MLP neurons of a small language model. Each row is named by its layer, matrix (up: input weights) and neuron, and shows model dimensions 16-111. Each number is 50 + 12 x the weight over its row's rms, rounded and kept within 0 to 99.
After each neuron's rows, "fires in" lists the words (lower case) most often at its 100 highest values on Wikipedia text that the model never trained on. A number after a token or word is its count.

L8.up431:77 49 50 39 56 48 48 35 44 59 63 71 41 44 55 43 39 47 37 32 56 46 32 78 60 61 45 54 56 50 67 41 35 43 44 54 43 30 53 43 54 31 35 72 55 46 44 60 57 60 48 37 53 45 62 54 62 48 71 54 38 43 35 44 68 60 45 38 55 42 19 50 64 42 41 25 54 48 50 22 43 40 44 49 49 45 44 52 29 61 51 42 79 76 40 41
fires in: "of" 33, "and" 21, "among" 6

L8.up348:47 45 39 49 55 51 37 72 57 49 42 45 52 48 55 92 25 57 57 53 65 41 51 50 52 57 55 19 50 47 50 30 56 58 49 41 53 60 44 56 68 32 14 57 37 59 21 65 57 38 53 49 57 39 31 74 57 32 58 46 59 35 60 53 49 41 40 75 54 55 40 45 59 51 46 56 67 40 48 64 72 64 50 53 45 41 46 45 47 65 32 51 80 49 48 36
fires in: "on" 49, "in" 9, "to" 7, "his" 5

L8.up481:51 64 54 37 37 28 44 71 37 51 38 20 39 36 54 39 60 47 49 43 53 34 52 43 66 70 49 40 44 39 48 48 42 40 47 47 67 44 50 40 36 57 44 52 65 57 49 37 32 46 44 38 37 42 61 53 70 35 66 41 49 43 42 52 40 31 55 45 45 53 35 25 33 70 52 41 29 41 31 36 38 48 30 59 16 48 51 55 57 40 37 48 75 48 08 71
fires in: "an" 54

L9.up841:57 72 30 69 25 48 62 56 51 72 32 44 44 38 63 46 53 51 53 72 56 53 59 42 39 60 55 43 72 52 41 34 46 68 60 52 49 47 47 36 39 46 64 43 31 46 62 39 51 56 35 50 66 38 50 42 59 48 50 18 66 72 59 56 43 37 70 55 60 15 33 43 35 66 56 43 47 65 60 41 47 52 53 32 42 22 74 54 52 47 50 84 40 39 50 63
fires in: "first" 15, "ibn" 12, "last" 9, "only" 8, "second" 7

L8.up1360:37 65 41 41 65 33 51 48 32 37 55 42 58 52 51 40 43 54 42 66 64 38 40 35 48 86 58 46 51 45 50 53 57 30 43 69 58 56 65 58 50 36 64 38 51 52 27 70 34 31 47 39 63 49 59 37 54 42 71 53 28 57 47 38 64 60 43 60 50 23 54 56 39 67 35 44 44 52 66 44 47 52 31 64 48 40 51 33 39 65 51 39 47 67 43 28
fires in: "of" 52, "in" 23, "with" 12, "for" 5

L9.up839:49 42 53 41 37 58 43 42 35 45 44 16 55 53 74 41 54 59 68 74 51 64 65 57 44 48 29 47 36 58 44 43 58 61 57 63 43 52 38 51 61 41 36 33 65 52 41 56 29 44 40 58 64 42 22 50 32 33 29 57 33 43 36 60 44 30 55 58 61 41 51 33 54 55 74 51 51 71 60 62 58 52 44 48 34 59 55 46 52 42 68 53 54 37 51 36
fires in: "the" 38, "theater" 6, "cola" 6

L8.up1866:50 60 57 47 57 34 61 59 47 71 37 39 36 54 42 36 58 49 40 58 45 49 56 67 53 56 45 44 52 52 40 59 60 79 46 48 62 38 40 64 42 48 54 51 57 56 42 14 59 48 32 71 75 42 55 56 36 42 62 48 51 36 50 26 55 51 50 65 50 45 43 31 49 72 47 42 72 46 32 65 55 56 37 46 48 32 51 57 49 35 55 41 48 54 52 53
fires in: "it" 41, "to" 6, "at" 6, "world" 5

L9.up1757:65 42 37 61 20 46 51 60 53 31 65 37 59 45 46 68 52 43 53 42 35 48 55 55 61 48 52 62 41 54 40 46 63 46 41 40 44 46 44 38 43 42 54 36 26 48 55 56 47 35 37 43 56 31 68 64 37 39 64 45 57 48 49 42 40 48 76 70 51 46 41 58 40 52 65 38 53 60 43 48 55 40 49 56 54 37 47 83 30 58 50 47 63 49 62 38
fires in: "to" 32, "have" 8, "also" 8, "began" 5

L8.up312:72 49 37 69 54 64 39 54 38 45 35 52 54 75 30 53 47 61 64 43 77 40 57 40 38 60 37 74 62 42 45 62 68 51 45 42 54 61 50 53 30 46 43 36 37 33 40 59 38 39 62 47 46 63 17 56 64 59 46 72 32 48 51 64 37 53 48 55 44 36 16 45 49 58 58 37 43 46 40 48 45 54 64 51 48 44 52 38 37 48 45 47 52 46 59 61
fires in: "at" 50, "considered" 5, "be" 5

L9.up897:64 47 58 64 55 52 74 54 49 52 36 37 39 48 21 53 54 44 42 70 49 51 58 41 71 42 52 63 58 50 43 56 43 47 39 69 44 49 46 73 40 40 53 50 67 46 52 45 63 50 36 45 40 40 40 27 55 60 39 72 23 45 39 41 52 47 64 34 65 44 36 53 62 61 43 40 68 43 41 57 42 37 55 52 52 67 48 66 39 49 55 24 39 45 28 46
fires in: "the" 27, "an" 16, "by" 4, "animal" 4, "to" 4

L8.up1029:49 41 43 58 54 40 48 72 49 69 27 63 41 37 29 38 45 50 65 44 58 34 44 58 66 53 63 62 43 52 43 52 51 61 35 54 46 48 57 56 47 56 64 56 44 44 25 44 47 58 45 58 64 59 48 60 49 56 49 50 46 50 60 38 78 51 71 57 27 42 54 47 44 67 43 58 37 30 32 33 70 46 28 64 47 46 45 71 34 56 42 43 42 58 65 45
fires in: "to" 27, "won" 19, "in" 10, "competed" 5

L8.up908:65 57 64 77 48 48 44 48 31 47 44 67 64 42 58 54 62 56 73 53 40 28 51 51 57 57 49 40 71 48 53 50 48 38 46 58 53 46 42 68 37 43 39 62 48 34 41 49 51 56 49 39 48 58 21 30 62 46 60 55 48 44 47 62 52 53 22 55 53 52 47 46 59 64 27 38 34 56 46 43 44 53 41 43 60 41 55 56 53 74 51 70 22 43 49 36
fires in: "in" 45, "for" 12, "by" 4

L8.up953:55 60 76 51 41 36 63 47 45 54 20 62 40 41 46 56 58 45 49 26 53 29 63 47 58 58 51 36 51 73 63 29 66 52 51 30 60 69 45 59 64 38 47 47 50 54 42 39 56 50 43 54 55 24 55 64 53 33 43 65 34 55 38 46 47 63 58 58 49 21 53 42 54 61 47 33 45 40 64 65 43 48 45 63 51 67 46 46 60 50 62 40 63 43 42 34
fires in: "the" 38, "e" 7, "in" 6, "size" 4

L8.up1230:71 53 43 55 77 37 67 62 52 63 61 61 53 47 48 42 57 33 57 55 57 29 57 40 67 51 45 42 37 42 39 55 38 49 52 60 50 70 52 62 42 50 46 38 57 43 49 46 51 53 41 63 47 61 29 51 61 50 47 36 51 57 49 34 37 61 59 56 62 56 58 55 60 59 34 71 54 63 48 59 73 41 56 58 50 54 44 51 68 59 45 47 49 50 40 60
fires in: "the" 59

L9.up1417:45 47 47 31 59 55 67 71 28 34 43 40 50 47 44 34 24 44 56 07 56 35 64 64 55 59 49 64 53 43 41 38 49 52 46 71 57 31 58 44 73 52 44 48 65 57 31 52 35 38 27 57 44 42 60 46 64 36 56 47 45 39 32 38 43 51 39 59 51 56 62 40 71 28 50 38 63 23 61 53 49 48 41 52 37 28 41 31 65 49 56 49 67 18 46 58
fires in: "on" 83

L9.up425:76 62 27 49 58 52 47 54 37 42 64 34 58 60 51 48 48 54 57 45 38 56 41 41 52 34 49 56 66 50 68 48 55 40 26 67 38 64 72 75 38 44 42 71 53 53 49 36 45 53 44 68 52 53 40 33 50 49 51 66 41 75 41 57 62 25 49 60 67 52 34 46 54 46 33 45 40 62 42 39 33 50 33 62 56 34 31 66 61 42 52 66 59 43 32 48
fires in: "and" 39, "fellow" 4, "commonwealth" 4, "international" 4, "institute" 4

L9.up891:49 52 46 63 84 67 67 37 48 53 32 41 61 34 44 78 40 40 54 43 57 40 44 47 56 38 57 49 57 54 44 56 39 55 39 56 51 56 17 36 47 63 47 32 62 51 41 44 46 44 63 34 57 66 54 45 61 36 69 43 76 39 35 58 43 55 51 59 41 56 60 57 49 56 56 78 31 49 44 48 58 39 37 21 50 55 45 58 41 54 64 61 37 47 46 36
fires in: "first" 18, "as" 18, "also" 11, "replaced" 7, "to" 6

L8.up288:52 49 56 30 55 25 36 54 56 44 58 42 56 53 50 22 43 51 47 57 38 50 45 47 35 54 60 48 47 51 47 45 50 72 42 70 44 47 47 63 36 49 55 66 57 39 82 64 52 58 43 50 49 61 20 42 46 42 34 62 61 46 59 56 77 54 49 44 60 39 31 46 43 66 47 30 40 31 56 50 45 55 51 47 59 69 74 28 52 60 59 31 50 39 59 30
fires in: "m" 30, "metres" 9, "street" 4, "metre" 4, "marlins" 4

L9.up1949:71 50 55 40 45 24 49 31 57 49 39 54 62 55 29 46 56 54 49 51 54 71 64 41 48 66 36 25 50 46 36 58 60 36 51 37 46 62 63 66 29 38 52 50 37 59 66 49 56 43 45 37 24 56 51 54 49 47 38 51 57 57 43 42 60 19 37 47 44 56 58 41 42 34 59 61 39 50 57 74 49 52 30 51 52 32 68 51 45 69 68 64 51 41 42 33
fires in: "to" 14, "in" 10, "at" 9, "approximately" 8, "over" 8, "around" 6

L8.up1928:59 49 25 22 42 57 59 35 43 43 43 50 61 51 27 69 52 52 58 52 60 51 66 54 55 54 58 67 69 58 49 67 59 72 46 51 50 41 62 48 64 58 61 66 58 49 60 62 66 38 40 47 42 43 55 34 63 31 49 56 53 57 47 68 58 67 53 61 61 40 69 39 45 64 52 42 73 26 38 43 39 72 43 43 65 47 53 56 61 34 50 53 56 56 77 40
fires in: "is" 49, "was" 32

L8.up478:38 49 47 41 48 44 29 35 40 42 37 22 34 50 41 55 40 35 34 51 39 51 56 63 54 47 52 59 57 64 63 71 61 42 57 33 68 60 43 53 37 62 57 60 64 63 36 72 50 52 47 38 63 48 62 45 35 47 30 42 64 51 48 45 53 48 49 51 49 70 40 28 44 31 55 50 45 25 67 47 53 50 38 71 42 46 39 55 42 55 57 54 30 26 52 33
fires in: "is" 61, "be" 10, "are" 9

L8.up1335:51 79 54 48 59 41 68 39 48 60 44 51 31 54 49 71 53 59 65 18 53 45 64 55 51 60 61 58 68 60 55 45 74 63 48 38 44 47 54 49 43 44 55 67 37 48 60 38 34 40 39 65 49 57 42 37 66 28 33 59 68 58 55 41 54 54 41 54 48 35 61 59 39 47 59 65 61 72 26 69 38 43 58 57 53 53 64 63 56 46 57 38 52 62 46 40
fires in: "was" 20, "at" 20, "is" 12, "not" 4